{"num_hidden_layers": 11, "hidden_size": 448, "intermediate_size": 1216, "norm_place": "peri", "tie_word_embeddings": true, "init": "trunc", "lr_mult_down": 1.5, "beta1": 0.95, "warmup_steps": 200, "batch_tokens": 65536, "doc_mask": true}
MLP neurons of a small language model. Each row is named by its layer, matrix (down: output weights) and neuron, and shows model dimensions 16-207. Each number is 128 + 24 x the weight over its row's rms, rounded and kept within 0 to 255. Numbers have three digits each. A neuron's up and down rows have the sign that makes its largest values positive.
Before each neuron's rows, "fires before" lists the tokens most often just after its 100 highest values on Wikipedia text that the model never trained on. A number after a token or word is its count.

fires before: ") " 34, "| " 16, ". " 13, "; " 12, "." 5
L7.down4:097170149116148152115143114125090134105090095146131190165106156156122122117110146154151157120150140108123146110083115161124117144088133110106086134093100104130163114119131158119105150154187117130106150150086113202089123116109133102128122099143154143139168149142124094141146103133145126078165107130143110157104102120110102118085104190132109141144155134127106080120129149173138131128158115110117147136178137128157132158117161118131072155109150122122134138125115117140090153121147136110134167121118167147076119128130115098120115149158127074128097148125114121108142093139116160080

fires before: "ity" 17, ": " 14, "\n" 13, "ity " 9, ", " 4, "at" 4
L3.down34:152110119149106113123103121169079144143109124148138136199156151129116094112120161093098118082127112129115150151153103080113137127093155115160115165117127104122141139124140125124092156150139162109192130158118140132127134098107115131171137125135127110148098146115157131114155104105101127151151089161115076104156197127106122118173137128067131115147150150131132148144114130129148103104144115135122120115101121118136111121139129126160158116120099124097118138107063146100153105129138138107100104126084144119106156124143119093096113108123130165086120109138143171151143120149144097154

fires before: "af" 25, "." 9, "2" 5, "ick" 4, "us" 4, "arch" 4
L4.down254:147162092145181123126173109159145105139106141177114159134131116105174121169094161116145108127130093121127136085172138112178130131109115132111156091123116141093072147129152067145133151115089149151083141122068111141127159149126156109097157143084116132109134124101142102079092137126152115125135153148116170121111133090168167139111169089142091125127171127154127168122132108122180133117118136135108150109087144101159105140123130100150138096150127134136182136117161173147139113206159170069092118099114121116111127148158123135136098095151145108133162149126140159115152105132099174143

fires before: "| " 59, "|" 14
L7.down848:168125139137145105105112135129145108117153078144179159109129162130136164142148122116118117111115172128109162119128193145112130124103099101157134101120093137111164119170098174126112091121139154109100126163136148136128174105126160139137127176101139129132155139098202110119166154129144136111123134100158157149151176121125140122123109110154106122114120141118137158079170115118133073114123134123124109116113130150096134162152115106154158135126109134146126100140135139141130138124143150106137170120110154168156118059156118128150122149122139159121132152159145071082150120117169104153

fires before: "| " 29, "als " 14, "Go" 11, "med" 8, "|---|---|---|---" 4
L3.down884:120105125118155150184083139097105124165107116153101139104161083160095133121141108099125141196101125096150151123127114121160097098153167145096147187135109167141114127133149085121087121130142116149132125111108130126113154149127138165127140163101165127089133106120144096130159116080164082108108125088126084107114126118164121149113139143153090151140147131122120111158126166122144152131142038078114092156128112117148131135125161127118106090154172145142118098102124088129074111172125151113113155164131113124125106131115122152123136119100138159138132153164142108126149116117168137120

fires before: ", " 29, ": " 23, ". " 19, "." 8, "==" 4
L5.down283:124146096120131114175131195097107101138077079158139125118156094131132116110187137159082090132111158132123128129179146115149115121116148126107155148132110168119119140124078087151083130150123143135138132131098098125150084192085131110139076123173112084110140103124138143123115087103126132122135115110117140116121120097087133134125077083154124132124141118142125120132117101126127144134098139140094150126103140120074126157140129134131104123095143132155138127179126175164120113139165173092127139109123152147147145132142088084114140105156120156116100125150086100159126133123117111112

fires before: "–" 35, ": " 14, "| " 12, ")" 8, "\n" 7, ". " 7
L5.down807:176117095132156133124125101148197093120110129184068139139139114094173131136110095110132134142180102094122148136142120114158086152128117091131115104125113104145115147161099117096160114114132130175141147121146126143094123133121064121136139148110102128151126107182125169161136125122131113131159115138122102195116121158134149108106140125077152122140103149158118127139123101140141178112145119146139077145063127106125064166098094182131100149104151173130148132106103114130130154070163130093124120101104143133088129143124110146092147146156120153081118112154110125097138173116107117151

fires before: "200" 20, "202" 19, "201" 14, "197" 5, "198" 5, "195" 5
L4.down426:110121125161105181173170091178130117120145100096121110101122077147161131111085104140057134133152086132164150136146126071138107175167145158150144099131127087089155154137139129141147133142125114125117134101099095109068110090152114157127104083152134139094076186111119152127148166117095097142135129133103093115127129141115157126115127125127155172095119116125107128135093133109121142132166120122126079132157152101141105135109144124183130130136143122086129095136149137134147109104136123150102143103160143131119084161104102159106117105088136123158142152131109147190111126142114080122

fires before: ", " 15, ". " 12, "sel" 10, "in " 8, "197" 5
L7.down1134:133195122127094129163176134061148160092116135125108143147184110166146163127153139143127103098124140155125123098176096140135105170133158139151117116117159113130137104142136106127120132135145133162140124141142130093141112157092123108132087128143129083136124095134103169130111127121134133087126139141140173109103109111110101109062130131122128148142153151125180124147137096135129166177133098150104084067150113124109132131127131111150147167123130115115095123131161110141125156103115163116129162131098160157077150143120096122142176135179084127139161119102091104124162081192167131106

fires before: "States " 22, "of " 22, "States" 12, "War " 8
L7.down783:115103154144102144122098124118148105120160134163090136174163130140130142148134149158135125138111094117126112171111120117153145126103107085107144127075115086161115122127113135129145116129136153097140163132156151188140152176153152155129134114118139163104145110120124115120126131126140090136127147171111138122094144119121090138124140154110140146162141132118109118108074111143141133110202161096104140104126150092127107168057101125110137133098106119156123119136172123152125071093148155084099117085145145148126105114077136125120173106160118163100139127127106124120101095157102111104

fires before: "| " 42, "|" 10, "and " 5, "i" 4
L4.down1136:134113104157123149160133142111109105102146166158140129118123117175153142091153164120117128081127113128151144105154124153118174121114095127140167112109134111143107105140115081141099109142078127118102164100133061139116102141135110112124129097197094159162131124154126091102156106144156134132157150107100113140041110149076148127122128162141145130123163155156110118105102169156064149144137119110073157096148115145120117112104161177104138116130123124114105072056136150153098142128128103112147139117113095119138139125129176170149112119124119109112122127115070151105140120141164160076

fires before: "201" 14, "ist" 12, "200" 9, "202" 9, "198" 6, "ia " 4
L7.down776:142143115153111123145125114118158144113177150134137136134140119153127133084124142141159143135121121110165131096156114115120139133131129106092147100133147123164113131112104092127114154091098141112121094128108112121204115140102100188136136126107090141120116166104155160117102140101084096122154119135116150160088122146134164116093109105143104146142138149114123119159099138135176129154132099074113138119172104117137072127148117142112097080141123068095120096152125191121147134098127142132117112148142164114160174140088082168121115108163112148138132139113140106130104127133089120138

fires before: "| " 72, "|" 23
L4.down1139:174119155133144113105119123116116152139172150168172158120138125148112130142087120112102124094118132132102121111123146091122098181162144141112129119161124173116143174135128122152129125063117130098171177103128130108158208109087131106148194156114128106102100121128169146124122120139131160126093134121141118091117184114104143102101114156137108079134095175169130148152151122119138122158124156135103120139136149092125125148143109160152129129137095108166146127133132125116134090110121142130140150097147144145122134124121108151138133100147173115165162127133170163111127132169140151111

fires before: "==" 19, ", " 19, ". " 8, "| " 7, "." 6, ": " 6
L3.down895:157149153155136114149134148074072118153167079075103108143157110098163142138122126100151109142113095144109081088082120164132157190111145139158147118060139144159130126145107131138106133110167103097164135108147122119081160150117111163131142109151144120171095120155119110172107136105103075085122128124157135125131076131121163160134114115136104118172091156131173103101153108138114116100106096147130142120131140122110151161116099114159138191108110090127140112110125106120143099140128099091087141137125129135093179116144101157092123115129173154135135129135131148140111096153106161095

fires before: "| " 39, "|" 16, "1" 5, "of " 4
L4.down276:121121121108133105135104122141120121116156116117112117109140133150151160099126131168129149101107124151136073136093120112090137146134130131167139110124133149152078103122092069147137117113134151090101129121097103182127147172159147154103126107116081103135144158136111129132143129131148135121142144173136140157077122127121123151117156109148125133142124159127083100116110115101152141118129145114128101134156134154113124171153150128103143123112138171119121117081125169182116188090133105113136140117149133134166127164148145103128142118138154063145150089151113106165130146107147138145

fires before: "| " 17, "." 12, "|" 10, ". " 6, "\n\n" 6, ")" 6
L3.down974:175102133171106137175151135068108112128134112102121124109086129114125123115116156097170112121139135156120151142101115152116113120108146164137163137095123137161125103144129124117146138138144141103148131124141147103109121136160105166171140141103119110141114146176089125146143108121084128148161125108098110099072122137092144159133147111103104164160122144112164129152127132143167151126085158158134078150082080118113147109128122154080119122128137102093100110083172115119114209173109136099163078140142119132119120180140089127101134137141155143108135087143121128136154115113136109117

fires before: "| " 68, "|---|---" 6
L7.down482:074130135123092148131104126165141121142133158118148129115138171117130170141096132157115106133139105154149133101154157143086131086152175113110155134111134105104144157105106132107131115089130140133135131128169115119101122142157072107129150101141089116104147158125121099170129122154143126153129139132086134178103139134070140102147127160149139180142132154163120188130140122123178108136100126086112115122133096150162136125150141142141141146158147123191105121073110119156117184129130151114124109101107093105105112109137100086143095160142135100105109146103118102108156139159091084138

fires before: "= " 30, ": " 12, "e" 11
L4.down913:107134107157143118142114085118125135154152135155153153111116116097152106133098107085103093119148111108164087151127128127106145122113157116149141107109139123124117129095084181119120139098116130073128141147141136153115108084154123130184122100119138089157145109149137134156136125131126167128141128121140141108133138215066102119116141152112134103153130111108147144081104129158145181088153142158125082085117101117130100127150168153120102137122118101109153086132110128133159115093189126177073133150106113152083193120154160107095138144072100118108147124138146096152141146113109120090

fires before: "\n" 34, "202" 9, "200" 9, "199" 6, "201" 6, "185" 5
L7.down301:143146122142145134154148121107142115125141117101144133105094133155127086154106134125095110157100138134122086121134160068101114163138100153148144174183127147107163134113166139132085136105116106147131133118149149097106163115130141116122148173167097165102087163101123132148164110116128148094126121130120130107138123099116174097142149130125159103065094105111134152135148157121102117120158115113111114135122155108122118139122109130109124115105108134162083091111102128123158147101114137093097108138145161144122161159156152116129100129145128113123118155109130115103108158134082131130

fires before: "1 " 25, "0 " 24, "ur" 7, "2 " 7, "uring " 6, "3 " 5
L7.down786:152069122123138181152156158137094143172132089151117083145155114103134153172122151138156089076147136143119155169154111093128133170120153114157116131147077106086139118129154162135121134136145120142132135133122126121150090122132105126111115108164143130179095131104162177158129127118123113137128129112100145135135136127142119129100135092089096132091086124129115078107097138109168112122106135140124146122133117124148121100109175110144113089109168094115091153113112121120142150135120139119131131111136132131159114150087135118097105143126097158143117104154161124106114108149141137127

fires before: "\n\n" 40, "\n" 18, "com" 4, "ce" 4, "1 " 4
L5.down440:149135112107096096139150120092141139138146138099139145137076127112151129125081106109104122079145124112075118141148149113143134092144103140141159095136127142145106157113111136139140119148115112164108155148148110152125125148111124124113131123160093148183148144154081106119148176137136144135155139104137140117133112101140138114126149123102134135137108150135151121151148161177146171123117112115125086156104146123148117073141146146123118089134108107125123098148107116106137100144182137125137146129147129087109177099072139147093138120093114111138106137150187126133101143115090117133

fires before: "| " 73, "|" 6, "K" 4
L7.down662:113146103114161121141100140136081160128086100098103146163135157106137161116092145066141181125139066139092143068132141116138087113132113134130097133123154085141114134111103116141082153142139143134156144110113155120104115117128099108102120144088133149087132115141144108137124170108094104104142125149102136103138173129145142130122116123160119075125133078111113074133067136158158172105110103099135126109120132155114169123139141171077113089128137174090125153091125149109139134124151133153120157149142137158109157102135136108132104080119149118139122119108100144107176115131129131135

fires before: "| " 30, "of " 8, "February " 6, "March " 5, "years" 4
L5.down153:130124145117143102106143132128076153160146121119137137145091173131144142142135094136144125169103157152120130116155190109114086162100166149112155142111084114133152150149119157108120101165127094094117142127139151105144142137135116134123143155126156130131131165123128131121129135141211127145161116151152116123107164146118104165133127118173135127104122113131146134120106133124112126074111135154134060127117126134126097197081109170138113165115149138120117134093111106100159137105125157132119175146146080120144153109090199118132110122121126151107135149107102130084103133120118135152

fires before: ", " 24, ". " 12, ": " 11, "\n" 10, "." 8, "-" 6
L5.down964:138130132126138101140098125084138135109098133132090144128165105148145132127147148117095143161130135122156112135159105112138181125168151172121109103080116129139148134110098147118142151138099094094138088130157142145130096157114118155121115155100147125134174102114139179112101127123094102093112115126103096152086151130092140148121087154127156137138147126107120103129122163102137125075123121118115139135129132140094125106119080174154099136101115098105152109131115152119147121138148175112093125111148111094138155173128100094116124105145117139126125171125043107101174137126183124094

fires before: "| " 74, ". " 13
L7.down558:122140093091141121121160107142169106160104104111105119101155140135182150161136134137125153144126115120132144118113134116122077132172121136070114130153101108121142173116179165154141139120173147150102187107078147137110166134137151125097114134121110135120160146143073120154136082138133112134113105172182136147128115173072170102125116177113109152149118147158105131110117143119130135160127098112090127129120170122074121131128126151104107156160128140158141157112105107156114175133170120141109155121159146151134100130103155088152124130159133129085115104142175087123144103092098112121

fires before: "(" 16, "als " 16, "|" 5, "ned " 5, "us" 4, "2" 4
L3.down1059:106155114130168138169147135132147145152152137085106118098154138134137113161101121118133105122118145118068122099090086090143134137128142119112171096121139130086095162159113145125141092113169141140127086155119124175111156129153142130116094124113159147121096109093116091101100126125147115090154165131172156110114166126104150159104152131128087125086149199133147135133169120114173136151132143088155131152118137124143126088129167086143112123167167102120106145113117098114122164118146166156128124099117116168095147163141111084116113100150097154149115116099142127109087104114134154135

fires before: "| " 48, "|---|---|---|---" 18, "|---|---" 8, "\n" 4
L5.down733:109101135117172086128136189221117092182116164068120167119146106120189087176101108145099118143150133108109105126106141101133079121154085112136133094138121104107105142110116122111145126108132145147138111165101116133146084112120120148177149077172105098092136150132107129177124133098145110113151153141159105179128150112081168103127110121114107157137111107150102164168147147127133159128124130126137166134118140103142155142154147094118120124168164121136116129102128135137080120131129142175152102099139128132088139124117132112153125174124128131167161182109119139134108141153129154152

fires before: "| " 89, "|" 10
L5.down672:141137070127127124133131146210142145088113121128139171156152161094106118113146132109106128163149139138131164124157165155097143104122105114106113100090122137129145111101100095151121119112128115116119090128139155131182194150147100097088131095076104167094145091150130123135127126100143115135135128127096150098128132166089097131118117119167109125131140104129117117160133124153165153124129132148123119064099092120106123119110153132116140128070142132127113114099157106146115088128187145093100143141153114136127147101139162138132152125168137132131119114128140122127140169135100144115

fires before: "| " 37, "(" 8, ", " 8, "|" 7
L5.down1205:129139102136157167108090090165150138134136130154147105172136085163125114140100126159136116151112131119112097125094134139088131129127097150167077108140144155100131103082151139156105143138112106151101114110128143109125093173164146102126111132089133122091172095139157139129126116154140127126110132135129160129117091104115092112164099106103133140101157119122108106099088177130169121144119126168095118103124110114132101147148157144157096126146152145127131147127116141102132161134131132159085135103111129134142125182132117103136140108168142117143085131139105138117159139120153126144

fires before: "| " 38, "and " 11, "(" 7, ", " 4
L7.down909:116117155132108103119122156139126096116118118119120114126104150120145104088152131117127129143138124104161106112096131130126075122162138107147105090133108088110160134177141079140148122128164104110099122139113180149148160085141159128149099151098127141139115097174095128153124134133125135117145127104168126148144102125108106138122120122119141132129134120125125126134135215084111099134116146138072121142125104094135106159130115062150110122130122107157128100151129131100157144110136173156150093118049179152154109100092164130176151134125115133137140124164096154123148069145106159103

fires before: "States " 23, "States" 16, "Kingd" 7, "y " 4
L3.down872:128087137183105151126135077135133171155160158149153168124121084122085159112116144142093135152151114134134112141157113158149112165148125132163160141147116139139125149110064123144147143139134111125132112121111123152125082163157130168162124137107088154160164103083161068109136122141143131141101136142098135117112139147092176145096068144099160117147146131147084127125131118139102132116130174138122175099104141112164126123104103119143182149135148102153118100156128099110086112126126121155103170146111120116137116092112098157131136092118090146145108145111095128138126174171170097098

fires before: ": " 58, "el" 13, "ym" 8, "e" 7
L7.down188:131100129121119104127139145112166115123122128137084124133114174113102106119131123104148153115100135121102115068105129144135145106134152097140120105100099104126106138131127134094106151115152077111102078153149129158141123118129126126080125127145127092109153125099175146134131120157150133143111120156181132128117130167109123178122163135143140144135128154115107132148121150149153133108151143154102157094131143106111129094126076156115160087122129135109172136107119153139135145158139102143144132133136146123162167107082156165116111145116089143113129178146107135154127137076137156169

fires before: "| " 47, "|" 6, "2" 4
L5.down93:129129123126122076128207144163103131121146155113123147193142109125146092130108152111154147079120108131127119123129093119120139136115132126128143147097118106051163140126101143132101109141156151143145156163141099174109151119134125077123155106131101125113128124127077119150144115151116142104160109110137148129153117122137135124114121129088131148156086151140147089162152121124114119119117164084160132136116148169119140097167114130145099149112157128127125126130133110141127103051123133126158147121146159130145129170150193125177109098121158152148104144139136161054107104108131156123

fires before: ", " 65, ". " 9, "ell " 5
L4.down362:057123176126168154118101164090125128125143116137138125171124118152145145138143157134136137106115166150128113106127140127134167145093133174163129140153198140123142144145159147099132127136154116135102168119132114080124080152146113116130150136123079103142078170126133169123117091175134128127096148137157132148106118132131134106074104131113146160135150161113095128120127176113112145137102146143099099122098163109083137155147132129124098149109116132110117114095160123154131146113134146132119150109132091124158141105158116141135110135126146110121149061093101131089135132111151094140

fires before: ", " 19, "\n" 15, ". " 11, " " 9, "e " 7, ": " 6
L5.down1211:147127117123140137179131148089132125133096124141148176122163171090112134101110113173162126108151102130141133150102129112166150164166170158136161137107134146155104137156140125163098119089133094113139184127128138093126127161121122105151144085107117123085141122121140106120134131093106114195171086131120163152172104164114130114114120144139136103124110127158162135113130140094089089165122112173134171138132137159158130114133118107131135133138161143167168115133130163123139118099158103125099107149175092105081129125113102146136114092133143169117145119121106137145099085090128159103

fires before: "| " 25, "–" 11, ": " 10, ", " 8, ". " 7, "|" 5
L4.down388:081116164119109144118092046162130099111130152130122111121172140077136137127156089189104096099147139159127125118084129108106109139151121096080144091125152151169130109133110167120142096113133094154130127128157121175123151148071132162146151147140136146105112154122123128191103122183142124109142133116147153102137148134139125085105086133131125096096146099140142153171138155158145113117132190128133140122102093161131152143129131101107148133142143077151136143121104105134113108124149161100162150139116169099111108140100138140144107103117108067132155131125138135149139138133123142139

fires before: "200" 23, "201" 22, "202" 12, "199" 5, "198" 4
L7.down528:153113119150113120121113142132168112127106133127129167129137112086177131125132129128155134117140125127142132132138126107089083102150148106078111125095146100093113135138140151151113111089101133148076205102099153138185158073115144142135114122174120158140133134076113139093107090130133108094163107108140128130113101148150115108108130134169087123131149140119152117145106160135115125134171117061081113150160124125090144107138125091163101161173128126136094129158113139126148123117139147136139127156116169131137123174145155119116103130112153137138157143151083125128117096150123097153

fires before: "| " 54, "|" 19, "ge " 4
L5.down933:124120128087092148110148166139100150078142128107132137114154094103123114102081159090089146134121090117135161166083144123144171141127138095149133111085124133126124104091078124140103099135124109060176143113123120141132154121130165114153163126152111139100106116107083144132136116105142114127124094151109162142097071153119131145129119121122165137162221127135114103150071173106095108103142131112117124128165143133106125127150108144092120140121122119080086132119102123088153163121093095137139104129172099126117112183109122136157162134101121096140112136105136105123154070135115153099

fires before: "| " 62, "|---|---|---|---" 19
L7.down275:119135138094134157104077130132112130136125094119174158135122129158095117155087141149096087130207129124097135121123128143097124130145100113098123112093150115100134135118143105052124126117157112107126079176100119153122170151115177144168110129115153106077114114167078121143163145124137120138141153163149149151105131090134121077134119108165131125109120091141124134170136101105098129107169115121139139129111151113125139137121098106142170116125157167144155126143138158144127180137065160143155141129112135080139169106145090106140117135157099101138131126105133115153155110137122121103

fires before: "| " 58, "|" 27, "(" 4
L5.down613:151160133111161133124116157135148138108097114144147120150130141096127138130140137110128127163132145110145142125147124173085117089134105142117100118122132154131143122140130120190111125134134132108120110111130131141141128222120131069004122122115113164131138077153148133139144144171078117126124117130117127150123138146161133074124107121190117139102121107176149143118106137151118146134117129144138137137143122104138128149124125157094113143120118134115105138178123160117120070103166107134101146117092112110137133104134135147140148129106116129122147125143120158174154170175097177114

fires before: ": " 13, "\n" 13, "–" 10, ")" 7, ". " 7, ":" 7
L3.down526:138151144137173081103092108132137123144099137100159183134135164165062131140127150141145112102137120121129147151073140128096132145135109178101110110161152128162134137126128142091135105133108104144092166114122128101134161083127173118124125161162118096135113120121105158128139102131120145111120133147147122172075087142117111099116131122150151142131126136116149110125140109130166125137130158118108113143141100148125126126113086143141132151137132122102104117157138140102149089133084107124147183113107130110117165120165161157086128119097115109113129073148090099091146110144150115121

fires before: "k" 23, "b" 9, "n" 8, "ned " 8, "g" 7, "an " 4
L7.down1183:133063143064124155090092084105156157132133121152093125119131101128169111138132156126116142133119129208139088143159105100181140133118132142139152128132142167141120124127136108115146125115150064130127111121130109114114135159132123142181181131123104133194109111108146135122146128132098106083144106121147110094162124143101132118139136125193156137094160129136164152088173136093132089110123147122128139132078153155141109171162119156134106100132148133102101138146125121142097132136130172130114109136105110090082126150117094138126128114141116145160152120155161140138115152151116089136

fires before: "of " 25, ", " 11, ". " 7, "in " 5, "(" 5, "ity " 4
L7.down770:096158125128110147114083115111102080150151121140099122174120142090127117148132141106200163105133154106136092150114115141149110157124149100139110171127134143135117182127144134129168112131130146115168128140112089089115124109117150150114140140149121128143089128133131129152099129112135158116111085146144160121141115121144130105142154111157126147119177152101107130103101152131133091118149175140134121096108119104109117104117141143089154178131152129144131114078135131102108105132091167101104144125150135135107137138120150169126131101139078123162124139117125130106121106154185101127

fires before: "| " 37, "|" 7, "E" 6, "(" 4
L7.down281:103139074135103148131123119133126107155116129138107114118179096166140102105101148140126142144113106168109162135131098132123097127160115127135110124117092084138125149126104091159108134112151142081116102104126143118137125143127120211159140157091113121103121103116179115090113097098118120152137151126113150105114128133112147167130128143134121121117123128103130114124110124183141142130132100098131140121145116093086123127143129154117133142122179145141119124131126107115160114156140105112112127095134083147123103114097184124133112120173153127089150048144117153112159135139121132151

fires before: "ur" 13, "ure " 13, "ures " 12, "uring " 9, "ed " 7, "ure" 6
L5.down573:134143146120119164131128143155154121175114146120143088173150137096113108113108154134131110136115120154136128142192116106111111143147166140095180144143118120116130129120128195163126144138143098149143098102094152173131076110138175117110102098106142143092092180143113129109109156123144118153129147136161170154133129101183130100167138077127099142122077179133139151157139073106135119083128119148100147131155164092120103129149117133160110118113099120127152202127116106113116169132132138136066116164153164176115130125131135137106110134079125175147102130135149141100106159140142115163

fires before: "| " 39, "P" 7, "= " 5, "U" 5
L4.down375:124096136138188122138095129146123147136157096116141136096121090125136078124145111093125089174119136095123152096143089133147122128105155149101087139114130132121107133155121123130131125071149113128109137134143123112141106187112120151149099162105131142125119114150105122173162119098131151107142132113109134125136127126123130082154119140133126170118140115111090140113154108128136131111146174147081091128105138142136143121151135151101135112117180142109114140099144149124144105139131098160125072153142110131106145120137127147139176160158152078074133136122159068209142134126129138149

fires before: ": " 60, "by" 6, "name" 5
L5.down322:129138090132129095130097106088102145156144127108116157099090134127141145115137152125161156140119128118124117110120103107160143134147106137114132108108110107169157106088126156080118063093103101130117097153119142156103154108094166209151132102165118125137112100117136148137128129174161115110167160169151088139134160127109117163136094147139137141135151130128131111170123140158162153120099106119115120117115116176163180121112118100120134135138149111150144167081094101137133094151131114132120122132140121135098143144111106147094127121127116154108152153142080096117065116080114106118

fires before: "is " 20, "in " 17, "\n\n" 13, "of " 9, "was " 7
L5.down952:116131151154117114108095121116113124131144131102108162114119113116095135156105167106119171154121087135148151109142180140121136112123158132125124105126141111100125155104096117132120145169102160105095134154114132146184133151128145138099128139109112118106139104127122136131119102130147150140132081164143099138132138097117115162124144102192087151114121157087098137098091135084122151130145163122132155068142132144084141148120094133098115159155156083160095124137130146096096123147069113132114099157079127125128107120150129162130095137096154146137105146126115107137120170132122070093

fires before: "| " 19, "201" 14, "202" 13, "(" 5, "and " 4, "200" 4
L7.down420:134129154137139120126175141111156148097163085121118125092167089119124103129129203128151131121120131131156096110104135119097099087141105082143130147099169165138150136115125118093123164143120103115148072101126157076136167153183117180131155137151128180105143129171152099106149134121100131137121105120127126083115119169170137090118115149128140128155127159109113154123126152114135149116122161132102163097142122132102128115125151130170124145154113093112093087104122150117123128127120153087169085129122151120100131162129133162076145137145121157088121119132115119105098121183169072112

fires before: "| " 53, "(" 12, "and " 9, "- " 4
L7.down1201:123146094136129131118141114200111096085111091112147116152176153098140146122113182163153087168123143134116115108131102125091103151139091089153102139123086130114155169112143150121160154111108160135098119095110134101148135126104160101087131167104097140139119150168137164125103149133128156147144119149163133089102124100150120155127095093128155146133127151109133133137108135108144101139149186128117132090143142128117084151130153121128117153142126159147109142096117090112131136092126101140150102120111141136125138114150145124113122147136126180115110121148112137126079127192145149127

fires before: "ac" 10, "ub " 9, "inc" 9, "is" 9, "ar" 8, "a" 7
L3.down244:118170107124117090147103136156146159143129142153163135151143147137175098122115115145155124112147173168146127113145140140132100125146101122142149127134124129138138121109145073125105142133099095106099138113155140107095148134111125142099093110131158128088113118127086162150131145121142117149083109122136115137137149126074130130167110120125150114172159122141160155128158095123119134111188148120116162168124146095177084127121121140055108140128164148108105117129141167149134179137154165115114160143116099173137114133123118157120157132133128085153153125142141131121088157153092066095

fires before: "a " 28, "a" 23, "an " 22
L7.down212:132129103086148124139110077142134138120105144151127141144098149093177114132122138162095121154149139137153087115145144108145101146131119125137103111150156154116157128140161116090134098139129085126115127156166102106157109155147097121104138099117105124078192135137125143135129143108135081128124103111185091090161140153138123107144139127106127146135135134149136136128156168108117119136157139128120131117134136112065110153129151134084089101109119122125107141152151111098111126162159097078172191146098134129103127116105140093112133148125119136159127156152138172105159120143145175114

fires before: "202" 27, "201" 12, "200" 9, "| " 6, "199" 6, "196" 4
L5.down224:117126188128109147156079130129188133121131138151131142112135126104166134109159128148109153121155120131189139173141100118129161145148106137141093124137121109137108147130133130117124165086083089167103122119122163128086088149133120125095157107131183135103120138112113135144148150144119109165185143133112151122147121140092142110114098151126125152116128105160125115142089187129166145135144151101111117133157146150128108056116162142127154109116087104153106120136091109107121129111084128174138103114105143102139123141098095144136133105110132132127119105116126138143195109143103115127

fires before: "med" 29, "al " 18, "| " 18, "of " 4, "C" 4
L3.down665:124098159126150121139154137137112173093139107157158161089159156087117168144102114115103125170155145155127110132084162115106091106050115124116130115130161111134147130159104149142137083129074082147090137106111134121189120182122126114082111162160106128138135112103143135166147136134160144082127139113167098116128119141089116137140110142162116105148119135088142122124140114136151111128107138151125123154160104132144144101083127148101136156095082148117115130113179157106149097149079147102118143096136099167164119096141126099106150179125144117103151140171097131177163155164117136125

fires before: "\n" 40, ", " 18, "." 5, "ally " 4, "\n\n" 4
L7.down384:130158156083087126123101124117166115110109149133153102129117160093123093160162114138104144101121164104141149158166134120126160106161137118173090106086128158185154134142182102111122092162112132136139159121150155108119136148173114135102146125134119127169148148125132118122136119093125130178122113076164127119135107105127097098112110126141130139148127167155083100134111177182133094123098127159105079072116118149126109081181153152150178088112124121139136109116136111085138137134111094163104101055151131138127177112130108083123155115146092163116131128080137083150132123137132088087

fires before: "| " 33, "med" 11, "(" 8, "z" 4
L7.down131:133127134118123149132076144170121124112098149172142138096109128115090141153122140133118154117099149118119117100135128123119152077102169170184143138128106122112134119113147115143154110140119143114126098123169122108174095100149132125124083148120153143083082100081103126145129109112146123137143106112110128147191125100147136168116166122127111104132147135137162133133132142109118152148109096076120167124116159098162118124128094139125120102128109130129123106119154132123140156120089143088101134120138122153162091103149097132180128118096163123122118150106152146109133127135138137095

fires before: "| " 18, "als " 14, "ts" 6, "|" 6, "t" 5, "e " 5
L4.down597:106150080129127123135137137129130131134156107147122125152147129121066129150121122146125116163182106112175127104143146139117181152098109138145121107108098107169103110133113146083093162129140109167084118110150070129165134133175150149125141126118142160114123089117129129144152106134095124106112169133161114123082107180109140120113157126115100167148145146109134128145103147129131108113150137154131150172093115165130115162122160142117146148116119115139129154106126116098126124135145128100134189131092116075145087103128160110101124145089095121083172110155087110146145120095128120131

fires before: "| " 36, "|" 9, "(" 8, "–" 5, "202" 5
L7.down58:140140165132152138081132122081124148156144091128108109129140163122117155094147141160122148162142128153112094108146134137103153110147139124155177158134121119111175111108119109154138154154168095084143089148132145093128146150140127173183132134146114118109114089075147153134114127116083139126121145100096114162131119147116139085141126144078168130141153161119135113149133171129090138163131133168131125125126114127118110143133098094112134169143129125089148163145097157113158090144120106118143141144139113141093128094100148174112138110080131122103138130106128171087171181170108113103

fires before: "| " 76, "= " 14
L7.down28:119120151132168144139112127183141100123108109122160114116132134137107082167140160127155146148120119140108168113128115109166150146151113152132140073125064105083111132109112137148125145089113149112155173110117130158155139138150167123096140121110135147128139139095119152124112135152129125120113148082147144145189103141178127135119133140133135125122136141080113093132112114142122097103121114094131117079137142158126145175164151148129137149115109197138136128088113112134112153150161106104117126135099128136109156096129108109136136108148141174074145151092132111112149135136135102121